config = dict(
    num_hidden_layers=12,
    norm_eps=1e-05,
    extras=['capped logits'],
    optimizer='muon_variant',
    beta1=0.93,
)
MLP neurons of a small language model. Each row is named by its layer, matrix (up: input weights; down: output weights) and neuron, and shows model dimensions 64-159. Each number is 128 + 24 x the weight over its row's rms, rounded and kept within 0 to 255. Numbers have three digits each.
After each neuron's rows, "fires on" lists the tokens most often at its 100 highest values on Wikipedia text that the model never trained on. A number after a token or word is its count.

L5.up94:119179108126120096150130124108139146104107137188144133142122137108133106163160160107151110140122164123114155138098141123130145117146111156118152110112147149082105082123120156125142099125143120150110139114118131123161145085118106138142143104108165141113142137114141186087159146112158142147
L5.down94:115141122125120147096134097148143114069124129148155112129103127140108136146103154133158114159151119095113155103145146125115111162116158106158131098157148123098128120160075143152121135099114119134141117119093103125113170108091102180104148091143146108112141122153175115119133094144132144141
fires on: " E" 31, "e" 19, " an" 7, "|" 7, " e" 5, " the" 5

L5.up2004:116085172090120153154102118081089092106130092089148115119135158083160112121164102109141129124112149118150142103153150184125106133128107089078111148142131167136093147144123181161096133183100173116161141101122105139143105086100102156177091137146118124110148122089126151122086156140115098104
L5.down2004:105122112122116118089170125116123169080139150140072145151126167118104151119128112152111105124110110144162192136138112107147151110117160162153129149109140132169131139144121138091121116103152094153124108139094142148148154123178092130137132129115128098166153127106111122117119122109129168142
fires on: "=" 100

L7.up1381:142145106119149148154176132091161120129160115124104136151143129135145147150121128126180139097160164108134138150122083128141160117086103155140130117099158136139160124140143132160157175144134149119132168111173114112098129125115084133126104139152178174110172135095150096125156163124160139121
L7.down1381:090150111156134168161127152096167099152123147129168148098125139150128126096155131133096122112081120113126132093124146098110156126126125121115162100134088094099114137122117104089152146161125101124176186131113150083133164102150142101131154129103119126129114098071124156091117115133149069130
fires on: "-" 18, "," 13, " in" 12, "|" 12, " (" 5, " born" 5

L5.up1828:121112127085151125107183080181121119125110126118128115143132090116097106160135104087142113125141130148131090119124084119098114128125122187151152134133153113132131136141128124137136099162146116117133126147137092098103139102146124156143104150120079131168173136175139129135151141107159109123
L5.down1828:163139135113137082131138166080148148105133142116108156149119126107122122160117099110106148144115140105151099120117140128141135143123134136090124120117104142136118136091142133132109135109117134175134139141117136165091147119153135124129118107132096131106095157115109166137130142123114145103
fires on: " \"" 26, " National" 11, " The" 8, "\"" 7, "1" 5, " 0" 4

L7.up1019:109109142115097139100145135125153154114146142130106163109093117134175170129113149125128181139133104164130122138132133113135127110116163153153112160162071154089129166128134152122141106149160119113132107102107159108071140145145119098134147077126149131134178139106111116102126120161090116119
L7.down1019:161154176099116122098169074164154054135122117149163143076158100100165112140127141139100082134150111106144130151113118184143128148095125124167094150129134102170112089101098129112161150108103134134118132116118107108138142135103147144126097118053138120102066157110155119166120135132141148159
fires on: "," 39, " by" 17, " came" 5, " went" 4

L5.up1312:143123115120098183129127137094144179108145109078131127119133142133125095130115117150120116113154155120091110128128099165114145147107123121107110127142136147153130120099158095142132124144080135103181150112139161108146108136137152063109155131103149119173133092147151153153109108150146113134
L5.down1312:132124145138110123130108139152114129158121122159084127124137166135148163137130110080155144123083118146139116125150095148112158126140093116143105132096140094141086107143131154115110093108126063231118077102108097125100141127141137147129173149118124147113143131085147101146126106125160090142
fires on: "=" 99

L5.up1121:129130166119129129078133147085099135109107145116153155109153128158125168160130086154123154096133121107065131118084148129137120108105143138112061143131139152125154173121103146166139144134142148162122138130116167125107113157071134129134115091098077093124139125121149118082109132101078113136
L5.down1121:123165157173143133119136145150156144159107095140156148119129133103149093109097124134121167121124114111166140082100139116153146138146134087141158107138122152139093111125121099092102127100137164169133132113105145094136115110091170080127136145095134139087121137108136112166122096133140152159
fires on: "=" 49, " by" 5, " G" 4

L5.up550:134131167129157163129134107129138122135105088166118128120151179141112106140101125093114133143133140119090114164166150147127117158180112165096128164106167112168114131110124161167102116123141184156111135120116126115133142126155117098125111097136148122127125134145089148152134167162121113155
L5.down550:168147143126162123126129098153104093102148129104078084108091154110167082110178146123144136065104134111184133100129131130110169091118115136102139100117110106131152116131102133097116162146142087141149143154112131120109151101111172135113111124154134108094133175123125097124112157111135111094
fires on: "\n" 81, " |" 5

L7.up938:118153127098124152138137151158124118127157127133128123163127115151162112102136196102172146130115084132156138125143111096139096055118133090119102161126145131172112119118145180151161148112109169128124160127129105134172108126136108153147146160106141121135140174117128127139130147143084123119
L7.down938:097182085140118131131139156151142126100154122124161139147106139065171144112110105120161133120119106122154143133167146127092116128124122132157150135148126145141106177147111133152124152171082101102157117133152153112101163109189109120076123121124139110123126129126119152130072127108158104144
fires on: "." 64, "," 15, ":" 6

L7.up348:125120105107138121123112128147184162108152135138129110173145152181123118177091175133117159086129127174121110179155137150113128094105122134081084135142111150105171182123157198112167171158142154097135130124140161107131097109153155111159131131165139156169140124099152108135138168139153142106
L7.down348:147109122153092111135103123141139128130137157121135129140168144133176134136118104124122128148098125108122110095150110172112100148142123097151122119158101149129117151125090143144100109159112088190038116114110102095139098118146141137159136159130123121101110113140117116132154137141128132111
fires on: "=" 62, " '" 5

L5.up832:141124177143114150140131109100126176103087133143160143104129156103166092117130133174132159114093130082124156132138126131167169105121148117104117131089139137140134167087123130111128118145156139063162158159127129131132155114146076110152146123132099142120121132122102132125118077148108113123
L5.down832:151130095149134146088136070112141176199165130169154137161131137152082175112109132089088103133136104177119131105114094109133096125167142133144152132102140106127155136131095111105148142112110067141088076148137088160132146074113117109103091105117169110118145092114155097134115182119145135213
fires on: "=" 100

L5.up1476:135128133084106163098156171136107117150130147084140112126110139119157139176131102149127134110088116140097135113135092141114113108106110123144123171103099116151161189108158169119153138100125177123120124144153105146144172129127134136125144090162164120117130158158141128118153123111127106167
L5.down1476:085123146136147167150150139147119159117123114148107161126125102084099133149133104151176121133119103119103132155126118156130134079088114111134163119137092114124131113178123122144140120077132115145092123097151176093123106135139113114126110123123135097147114143145181118135122103162177167146
fires on: " on" 32, " \"" 11, " by" 7, " recorded" 6, " of" 5, "." 5

L7.up1466:142113133132144115118110141147166157095096125121145122133164106117125141117107086116154093137122091180106125138107114142123093096113137122151105139104087111149080162146130098160164128109126135093120129132138132072142093119147124164100142131106100105124113123106103130132151170172176161166
L7.down1466:121128119180100133124111071091117126158127114172147119155115187135144132154167159139107144141155138128138131106136140105193139155076183103144129133155121120167158102152126179118068134150137103158152139134126134164134123161112176110122128074144188145140163089129130120120107118087099156142
fires on: " a" 21, "," 17, ":" 10, " |" 9, " from" 5, " at" 5

L7.up716:125112096156099205143153143106100110126146138117120090109125138122115144158181124085122130133137131096145124096181085139131138127117129125173130107161142107111139153117108168094128089127145122128113160113155126141103077161127109091115140167102137148134102130150153111124122130136092131126
L7.down716:120124152126141144144137175110112161138156146143104074107134113161136096095119111133196116123149117126125111103112131090043125131125122157090134107122110141130110117126132143132112165162122111154130081161115138114145155126132148154110139165122130118146125092138103119148172100098116145136
fires on: "," 42, " (" 13, " of" 8, " in" 5

L7.up2282:136144087117130166113083114121109147130106077146139083118162120152150076146100155128186135125136102095136078151102125129137085077133118120087083126119136120151167123094109119160181165131145133102131168145119165103116111131138117169107091144140162094113137152114148114135157102144088143097
L7.down2282:091078103126121131148105132149139116114151152100127164132140120142149158068128118090157099122161086126136103137109099150115107096104127119120121137133119184165105088120135095152116144135113124168100120129109125100131114116101134138120138129126177137142139133117135139114099147123154158116
fires on: "." 55, "," 17, ":" 8, " in" 6

L5.up178:134142147161094136147084145118088132152094116130135110109106133150112104155135126138142124112143136076127135135122135166130145140138132188159164130117139122144086085093129127110126129135121129109159116100116106129158176135084149177153099179133147118150128155105085178147118128146149119133
L5.down178:170188147134128169165160162101118129124082126103089136119092104150109128103119089152111145075125165169114097155135149123107170154138151130128144108146146134144096132125096142123055110124154099101153129101102125119119143108123106151136115127127145132124149122133165105133143149109146117158
fires on: " that" 24, " with" 18, " Despite" 8, " in" 4, " to" 4, " as" 4

L5.up821:126092081097123146122152099104079125096140143109133103133153058133094111146121141115135118164110187142127181093128093164164129121150118183144149127172154140160155140102130145095109149132168152103146129108117130126158129131157111093122094141158078150161142108107149166108139134142147123090
L5.down821:108178117145092158112155115106125098107140175082112137148134109152072162124158112145115119143094103123116126143128063091083128116153151129109158124099108096174132166144144132109158092123124120189094125118116098136131147133127100132108131137111114143165126142133147180108122166124113196152
fires on: " (" 38, "," 29, " \"" 14, "\"" 4

L7.up514:155096097115113149063134126091142099092106111117190133145101129097136118098142114119112117098120133091167143167133117107130071140154099115185119128164117145153102174099097152155124114167156138112111185156165076136131120108156116100115143138130147095141124116154128139145145144150098142106
L7.down514:130128140126090108119168147109129146151158125145134111162127088134095151153115089090132127143166102146145107141121122112122104135134122086092165109159076159128145121127142122158116113159146118136155104178160125126135162113108096106135142120127180129129106120123096103101091107137126142125
fires on: "," 44, " of" 16, " in" 8, " to" 5, " for" 5

L5.up2032:150101122126205149074131121144127123134138113097126130101130130127121120135123168163126161120162132130114102151112176147159117134119108111130103122120097101117097123118146126128161120129139125147082104162126160128111170171126128151116080115138128121116120130155150118131163091151098150115
L5.down2032:162137083146179121145098167144124133141100156123137135122093116140100136123090090142122139133095129108132111136141125186136155109150126131165117135128178142127107091140157134148153154139150136147138113129127127184185143173114096078109124157119110132130125164168113113088139113127142094130
fires on: "," 47, "." 12, ":" 9, " p" 6, "p" 4

L5.up1529:164120138077136153134120105092123138123146122099116153114152179110131110113115128160101151129156101071110143084154136105119140093123158102141118150104157174142102185066158151134141124127129112138098130164101156106101129075134139123152139091127127083102171110192125154198118139130109104159
L5.down1529:120106147129137125108137122125100133140119142119121129129126077133128141120144143159128141118150120122118145150116130112137174107114131127109142120135132147132127136127148141162102134125131128138127113153142137095100142139136145176111117132125095140126148150142131133139135119124114107124
fires on: "=" 100

L5.up634:145181142090144154138094162114142119118107144126127115087101136152153108150133071120169139136135100120069123163170113154129114160153110143170112185134149141157113106157134171137102127135125159126116119150124125131144142137149147085110114107170122164151134137096140102136111155133170144147
L5.down634:123108103132160095129106094146113136199142129090095138104120132121145134134154172151137154151109155122158125132112120144105114129099149113121163148100099096083150135113087117100114173146155072153161156136104103123131160110169156120161149170145134105125141161097134123098085127141116157106
fires on: "\n" 39, " |" 31, "\n " 7

L7.up1070:118154099073169112136117113137153147115118160134161139134137109148152108151153140127156132131116151133132098133168106183063134125136132115106132115156135160117125076079160148144109150152163157150112127154146136149115152142116072138134120132181138124130115146125141103131104102174135121165
L7.down1070:137105176139118127165176144085151117116126125133100136107143163133112083125155096146069119148137113136145152112156118130161123170141135163160159174125126123112127140155070150126135120143147142115158134117123163099087136113134148142132143112109110175124112084093156174128171083103152110093
fires on: "-" 25, "\n" 19, "\n\n" 7

L7.up2076:153114140130140160121127128080140114103128097084095136154133185149114120121120130100114158126150114104178129137128138142097125147105116147089122096144137115178126136128137149132123108141102148132113137135171155142099149144148143088104132191092129134121122098099111121139142158096115161123
L7.down2076:097093107119131130128121160094122149124082111110163113153142115157134129144139121132145119149113128123092146147153068149155129106095204129115151132126130129078146145159149155116131128117165087141105139164127128092185121152112128164159145109103055069137106156109154103142137089096119098118
fires on: " and" 30, " of" 7, " to" 6, "y" 5, "," 5, " result" 4

L5.up2297:100137159135155085108118114185081111088139124133117095126152109146137142138138106111102139100187143127095113121127138131145128096131166156126115120111140150117135117090132127207173118102126172137120138142140150121066110133165148184127114124082125180122136151138129114122131090079133140167
L5.down2297:116157167132117147091112147143123151080109119095130140115116187148146104088117141103155140095176127092104119109099116132164148117114131139089066107088108131132173124112141140170161086140107149135130145133124129111147124135155099175140141114116120180125166099162121130180159112093117146152
fires on: "=" 79, "\n\n" 21

L7.up1375:188088143107126113127135064122100122146190109160145164142129130108159113096109117109158168142105137147091123138138106178105104150082104097096128129137132146161144160111147138128157152089168099117113136089121145085132128132162134134104124132135161139108155101111163086120157142147132166134
L7.down1375:096115120154073112130163142140148119129088125160149115135145140086122148130155094092154126143088113151129152112089136131113143149121202126121114144139127102168097091131111142126154110143163086138125095130128121088123119125096174142113149147106160160144152113124140109104142115131105143110
fires on: " |" 26, "-" 19, " was" 10, " Ja" 7, "\n\n" 7, " (" 6

L5.up1916:130113094113113116116160171144140134134116145134140162125112131136114104100161137133115151076094128111114136160134084141123120116128116103079101134134174127115125134117158178160092114145096118100099118161082167086121114131133127118115116136101148112116149096133133105093104099124125103114
L5.down1916:091134129084146178112166103106116147158162119119109116106126102116126154131121132086146154136128147202155129136113147142175149128148111139118117138129112112143103115190113121132135144100175105173154099147128116146143121161128081120135101145164126117080149131147119092115122093089148083129
fires on: "=" 90

L7.up2031:110118129102112128157171126135129135121136101134156105158135122154095111108115135112124135132194097160135093159117096087113130112131143155120163134170160176115159132131126103154132118122132161149123121118148104140074112148113098161142126139162121131137140131127112137076138190130168155084
L7.down2031:128119157132156122136127130149146128112127133110139133095118118103173151167134160144108113151150139120144137128151197127143101145128143140128085113091110116132111129106138125100134143118114147148133142122114141103140134111180152131150151145143110077110095111135132123110110134119114133090
fires on: " (" 66, "-" 7, " m" 4

L7.up259:133116118138141144126121139125116136158106133095147165126113160105108128131107150135100077063155134146101139102174140097137098113112119111154086136149132122156130144132136132122155089152156145123165146140155099128133121114171147120114125105131155149148134151114091136100130136109138133108
L7.down259:112129123098147101133126157109134138150140164137166131111151081124148092141099130107120095113137115099127117109147160155097088142096144138106139126130132146107112143127081138146102123112096126153107141143113126108109134121131158141114107141119089110136131151115111148144150076098120125125
fires on: " the" 52, " The" 11, " |" 5, " a" 4, "," 4

L5.up1149:171094154124113148096102135097172163072127097122138131093113149139126097135140056123147110112112119145069119133111125119109130125098125140126105136074136121122138126089127147153158162112116149117144167141123117117114104134127163105144156102133193117147122124143130109167086131119123173149
L5.down1149:103129098092118124114182101113122115210115166151119112149119108111119166136167182113120118142121136123150146085118135120149087086153114101126115138153130149124131143201079114150109117140125113144086087144145103082125164108126100124124112139122098115135096184131121123119126136112118103087
fires on: "=" 36, "." 25, "\n" 8, "er" 6, " with" 4

L5.up740:123145128162080165153139091119085112118057148124097127130144114125103150125107093157118137113114131128160070142107138139080152143157149154152116119171135123102110088086153156178132114162112100115140099111128120114140149137083142177116101153114110123094123132121125139121101116148130126100
L5.down740:097104103122151144139153137109118104194114136097098131148137109162099117097162159126130104082129153136108109124128172163079104148107118134095133127141101098121136153106115154148145126093110098148154135138151142142135114129161124105129119143135100115091184112131165158130135164097127150103
fires on: " with" 42, " have" 7, "ite" 5, " as" 4, " place" 4

L7.up656:099152179082153113090183166136136151156130149105111114142134154131124158128080169123132106157127132149138146139120101115134101067128127129113107132111157118146178142144075136110128131118133118112080121146115136115149111125148126122125125133105171149126149144098145086150145130153133135104
L7.down656:104148132122142089139153125096122100134142154112155189140132130099100110120126125158113116110131124109091156117151167123158145112157122143144132089109110162101085127145138101129161099116126176141194163112122099149117123171127152123124135103132115106053146102163125149195106132131156091153
fires on: "In" 13, " In" 12, " (" 8, " men" 7, " St" 6, " Men" 5

L5.up401:072117117140130134115129133131092169084124102124129106147149110127110131127114149157107112115128135129137167123149107111126158108131146197138122104107155116120117149141113121113145125121091162140106097154145179124140118106142107137160144113124081128181162097112149126119181147124161139139
L5.down401:112114101128131182147158117091150077154117142124103184153146103124138103140135109114136094123132149156166116118103129161102174136142112117130161137147136109134095138151119090147111166077163097115179169127157137156108140130150147108167082105113124155099122086136121142139097148134137142127
fires on: "-" 34, " |" 19, "\n" 8, "–" 7, " \"" 7, "," 6

L7.up2290:120113106144131129118131137176129118119146090136127109099156151119139143134122157143117120136096105157174178073140166162141152114097115113078123147157126081090111129160152074119100131129151135083137133121122130091169069132140150160073119137074089121114148113117163101114134129114153102155
L7.down2290:143146089131150156088125121089142133111139175096120098083144136123089136135111124149158137143155113119118097156117155124113128112092170105093146157101128128108137157144152081144079165112175072189111130133124113130108064095113126095132163116158118132131134151109142115108127128113115149142
fires on: " in" 23, " the" 20, " In" 10, "n" 6, "i" 5, "s" 4

L7.up819:120128102129133145110122145132118172118118139142142101098140200168134170109156137132135106128141132134112155100119144127111117104137106096161057130128115152118150108161132187147106089147141136172137117079140126164137107124150130104099123083102164158132103124101133140166132120143110155096
L7.down819:133108114102158130115095130087119129087114135156146159131141081101118125122130114129146097105098153172131120109079118143134192152139085115083107075118100132175108124141097079127141137152138115106080122135098088101106141160125167138106110074102134169124094117129146091137127147145129108125
fires on: "," 72, " |" 7, ":" 5

L5.up662:134119140135136144125096159151135153124095086143106147158110124076106114118133142141109176131156137121138152171151128133116113103148107071123146153149143100109082134125135127137112148117120168155168140137121120145150146124135117108160145115113130135127082133134094132178165112118093099146
L5.down662:111140121101102180098143114134145126132126157096160153127148106150140101124129091098147090119099100127139138106123091171132142119111104156097107124144169086101163147134102139143148128135144085094107097112147104123122138155113111145121147114093119106139100160117151152119100131092177136138
fires on: "," 39, " and" 8, "ing" 4, " in" 4, " with" 4

L5.up443:149127118155130158134123123152099182140115143177123102158136161107153113128089143095117121112157088132156133123139125114116112089160151092135165178100151139147142147122134137106156134113130113128153151096169124085141111142155116121127095117125126125131151098151111140177167105189160102107
L5.down443:145169109086117153085138111058138111116125105089122163143122159157118146131140107135169094161125148133111122100116118147145092169110141162142122108143077131172069105133103134124111144121109124179103107114106121141118131070127128117086110143128128149126136102164122078143111157145094186166
fires on: "=" 100

L7.up1330:087135163097162117136089141109105131135112133094122128153147193129158124099168109125137150150149114134116137136146123154151067142168122118141118102136127125116090110140144150120130134133109127121143142147129130094139130126138129143121107139140118123108185137108125100102146141129099137096
L7.down1330:170119125149141187131094180152108167152135116147155117139127147145109151097120138088195124126130126081146124131128105102130156129123137164101153123141101096126141113150107152146143099106101083160119091104093083132139122148119107123167111176110072116145105148138140126125119154095135156117
fires on: " of" 30, " by" 28, " with" 7, " to" 5, " included" 4

L5.up455:126126119085160128108140141142121156144135090153155138090154120109136148075152108109157087173122090094132159133135107166103132153109144114112147117129143139079085130091122155121129097157138133151124162132133063119105122087126083105129132119144137130133112167152110133125157123178117134148
L5.down455:143151137161101140104082101111098106131132081123125084157131131131161128163120098126089097113168147098126124158149144111154135106129150096135111147131133093155129134148135151137164121166113176118095117108113119119120112098169161105144145121106153156090119099179121137110119093147131149127
fires on: "=" 79, " of" 5, ":" 4, "-" 4

L5.up2058:128162148121155132100140147158136106112095138115151133138103138142151093119100107106157133175154140159126112115109162140113168119149143127122122161104173128126141168128097154110168117132090134123115115157172157127162112094134106112147102105145099134113155133147121140151114104143123117154
L5.down2058:140163132132121082113167152105126101135114179135153132149118120115151148122139137110112107110152083174163098112131083103122128123153139128122175082094105126168165085183144134143140113099128122160133150130144104153153119103131154119133156144086145116100123101132115128140108110094117127156
fires on: "=" 98

L5.up635:159165136096163160109102106170118128130139151151106107182101123091133156143113132130121148097148105123140093151103164166126130098170137107124125119120154157119131138144113114207121115098116115101096108153140121144146119145120128149147113112132138115136117166157105121180161120154136154131
L5.down635:124075105081134133116088157117124115099128138079129111125144155151110066086135117125112131115139101149142098075116131096141131097118131121134147089107154145147160141174100145168130113105142098131116160132125173092115107152144126106165155121154095081120147161195119160185133110149136136146
fires on: "," 19, "\n" 19, " Railway" 7, " Railroad" 5, "=" 5, " |" 4

L5.up1173:132122116156115098123088154157119119147072110095128155147161132110120086129110099113084143139100090145107103144169168127103147127134138127099119128099104097148119164140127152121099159147127150141166126107138110128117113090129133106116111127125117169082126114126129124138081136100093135103
L5.down1173:168139104071125147086110111105123111102161139124086120130103160132126169117151102156141078114099103163156109147122104116142154159105103155127091112097124129143168113148097142148108120095146077138147142114146111133133144106132068125152095154124118130107083119131197128115108146113154152143
fires on: "." 45, "," 11, " and" 7

L7.up90:120139170124168147100101117184102137127149110182159122122155147094145163133137180158134118135115118155135166075115112129101143171150164145129075121121107117125126147099125128088132128095123128106106124115146138094130122126138157148126116133129149160132118127127120109143133118111149135164
L7.down90:131120118116177137108085126144162117107152142130160153102108140085106144111106158125175161119129180136143139088142117161060145031127152149146147115143117138133096112130147146112134156112125109133107107134124132107130096112147135189147125143175137115136105121149145131154105129118167071124
fires on: " the" 38, "s" 17, " his" 8, " \"" 4

L7.up1973:149158146132104150182133135104093097111118121102165159117119130144137129126094128152118149154135146135135124092126089101105117133147093109145133141163101159098136097135122166093124147132099092086165100111079140170108140109117099106098137125103110132106137146117143127127163141123139162134
L7.down1973:128150116153109133153118121091134112110083116094113111081101144101164109131069170151139133135123088093148099143183127119121122148132146094146115149144115092171126151116135117117147102125171142115095169180141156151123133139126079176148117134124122088124130110118107133093101157102114134128
fires on: "–" 27, " a" 13, " in" 12, "," 7

L5.up1117:131102149137111113150124109133131121147108148136172155129160111133139107130109103120143145113150152129139148127153101094138171152132116158123124109130124108125112122141131149096137108124137113097111108073108114149124135148139142154085133138098111139085126093154157108142109127128141140148
L5.down1117:163144139123120129078139127145145107120152112119115150102153115117103114145128145121132088125126107145161160170087148128127131116126145129171105146140117117158088095170110090126125076102099178132120101125125085142157143147178158138126128099108135143078123150116119132093123150124113112101
fires on: "," 54, " and" 26, ";" 10

L5.up2176:181147169115129129129108134159142149096103121114170135122101102090109069147093101117155202086160106140126100157154137096074153108122131139137122165150127175110126139117142136139120130131127130116114090152139095117126137098179106128088075162163206156114104107124105115133090175117113083136
L5.down2176:149125175142139119128094096075154136108118133110101091113140142134146134097138124113109081137119139158181117126116117129174148109133130115138165112109119113123136111108100141133140106100142122167171115139087132121090089169108175133107142123119108098151191111095137153161149154116132194123
fires on: "=" 29, "\n" 15, " |" 14, "\"" 13, " and" 11, " their" 4

L5.up2278:115146099128115102120121143134114123151115135092155164130127152100104076094168115119180144133086092124106133110151088107132130146093216049133168132141116135091099137112182160151101122147121151096110085121122151160131094134140132100148151127101144085139165132130104116106165132145158145097
L5.down2278:110139107146118127151150120111135151137154112168097117125130111101156146107139114128208096130117123120134121105103146081120153140106095136145099175098160120131146103112166146164102138127136114097159149143111141137105144125137091130131103108136106119081093156129152174104176113134175154151
fires on: " the" 22, " a" 20, "-" 14

L5.up192:127130122129129156096134109171116094133104105082118091127112128133083075133133141144133143121158147090123130134157130151168194136105112086106126152115134168117116133134128106139130117080110095109146142101122097149130130144167141152121120161071155141143095096110145141169077154111184150107
L5.down192:103127114118128089130127150149130155104123146114102105096162148123088154159137128097097117132099189121118097171149104091134133135130153128112139128113091140124116105166100117125122142112105170121122121120150122109140147093125107135097146153111124098094149138110145125131142103139123114138
fires on: "ly" 21, "," 20, " and" 10, " to" 9, "y" 6

L5.up953:168108136129095170135164133114140139107130096127138134167136132110135123067133170142132138105153148087137115091139143116134092113138121090131084160135124103112105111113112147109122148154103125119142134106113132113123099097154142100155087126158074119123118126147142138130113140119106119144
L5.down953:128121113127163126131109136117104146161109204118093144106150125182127119127146101123138092171107116171114167164113106122096112122148156172114167113123136153154128139127143156160126144136146140124135157128104135121134126172085151161126141153102169092107159116101081140099111123149131149107
fires on: "=" 100

L5.up971:170146177119142125109140129138101153123127148136121139161162161167123127124080123165132143132114151121103123110105123130124151158115118169090070117187142113113096140127112156115134128114141129134151108152137144171128107166126122132143127090107107121147116174114105135112120156117080135135
L5.down971:095106139124164117143144140166139124105118159135142122142112144137160088113098154144125186116140170111108160095137150117113142149132086115123108122132146132117137106124102120146113117120140116130137103160132168175087132180157128097092098113098135150139157128153109137143111102114168083165
fires on: " |" 36, "|" 11, ";" 11, " ±" 5, " Score" 4

L5.up1810:072142137093129149105135071131186083136105113116122119115214124096111107122095105125166115110090125146112134093106129123107123117119132125108139134096152107133095116119120146129149163113159129110143133138121157151117159154132154105112134124112158140090139131116160128103081126137156147143
L5.down1810:150106110153131141096121154125131125078082124134160121129084122111096148155135124108124115109094132115181170127084098098116130135117101092112132118129111118114131146102098113115125150110099123196109152118068084120130136110103128113093143044138150151169143153102084089095170107128140139101
fires on: "," 20, " de" 18, "/" 6, " ;" 6, " in" 5, " and" 5

L5.up1853:114109140139138109116128105092168151111120119177119164097132138150103107138177132121122119138129110157122119100096157141141141134119120128115159137186107182074119177115138102155099141146105183142178141099131161124052095169107159128128112157130193130139124125099128125114148120155140184155
L5.down1853:103127108136118121122170114125098133119141137108116172154153135107146104113106140126157107153118134108092135129126145140178125143114125111164082168151146171073150145113122139130122124176070164130159077127096127147110107113128141096118121148124118107122120141113153138145106134133202199164
fires on: "  " 38, " a" 11, "-" 5, "irt" 4

L5.up1984:149072118143114131120162143150114099094134083118135157128136097089143109135157087105123131108112117137097076126136151130150126121150127174135094074112123119100124134148086121142137144130132110118156132090141122119138123109117093119116155153122143087095114107133120112144105072143157152161
L5.down1984:097102129132126170152143116107127118092106145146110093059087133143100131124130118099128124126118124121140116135071142129135123120127124142137155126089098086133134133120119195125117111102120112099102174138129083127133094163116150155158107111118110154099125155117144124146167170100122102107
fires on: "," 33, " at" 8, " (" 8, " |" 6, ";" 6, " of" 6

L7.up1347:119112125134158128115077161143153147114123170123150122129149121122105130132110129109145100145107107114114097121070125161132125074164212107159090127141157104121143149153144118170130119135118168058123127123129126140142101078143127129193161101143100121124124132147166158157116114139127151181
L7.down1347:169098114112120101106129124135104126125090167108091102126120168080088112190101117153088174133108155139134111155097146161123105154125079099139164099110133141127140145138115130121138141121167098104133114137124117118162162158135124096145143100097125122174134118079161112129100148126155152112
fires on: " (" 28, " |" 18, " from" 11, " of" 9, " in" 7

L5.up1893:074121141121155134091130140131164105122176145107141140118158132134114131102158145101134106086108134119120133146129065078100111124129111143107084146136114134128109132103136133118097151122162124163090096138118131091118140115126125117114156125126059110127160101104103100118090120100159099099
L5.down1893:112160148027172098098099085156111123090144110160187150137146167149115139068104125111123121103113161135153126143100077119109088074105155131133133170143153110146104128158104146135145130083171129157137143116145121131119110121135117139115158109166135141169089130134136161160110119129141094130
fires on: "'" 33, " its" 25, "s" 19, " the" 11

L5.up1495:144108126114153118128146117165136159102121153138128078177131164143103136109116127112149125114126158128129160134148070138106136122130165119096098080147150114128136147101080094143135097105118114125110174168151126129098107159104102131150121128164115137139150125120143141148110129120123145139
L5.down1495:142123130145137103143097132152089132115122139124119131052147110100114128081115105134152168106140138107063152179132104151075172135146108131144165151104156109111107146118096149091117114123135088108151113161131100140109112115146138092139138137108112132122143125140134129121149144103145154103
fires on: "|" 41, "ed" 8, " his" 5

L5.up525:097148123100190130081121155086156119146083136098151128121104153119106130127122111135131118116099143136123064115117115097124132141157116121122149151105130101141095136125118133119119112087116109154066144165112149075155116105128139121195121109120114136158108183139103089160145132170127137139
L5.down525:129130142142099151145152115142134126099105112149151132149132171110135137135093124125143107145131138169156170141159111136139168169107144105141178134091101134118142114127131117134139137128093144104110126132140133130110134133137140125106142116127176100118134075108112134146115083090116114102
fires on: "=" 78, "ror" 4

L5.up2076:144119126103088137112106105103176116117157140173147137109148155115141135160115060119114123140108112141117150081103113156126080097154141137079129112114134148125134107119150122146140122131121123129101158133201160122108111120144131131120100130099049108138109118125153089094149115121115144134
L5.down2076:110124101108138146167125148106121186098120138123169136119107145150138104143100112167125143115129151132163089069134125144130090091124127137106187139132144134118094159164140130128117099137115110095080137113192125122131122121122108087108151138155111133123101084147111132140097137130147138126
fires on: "=" 98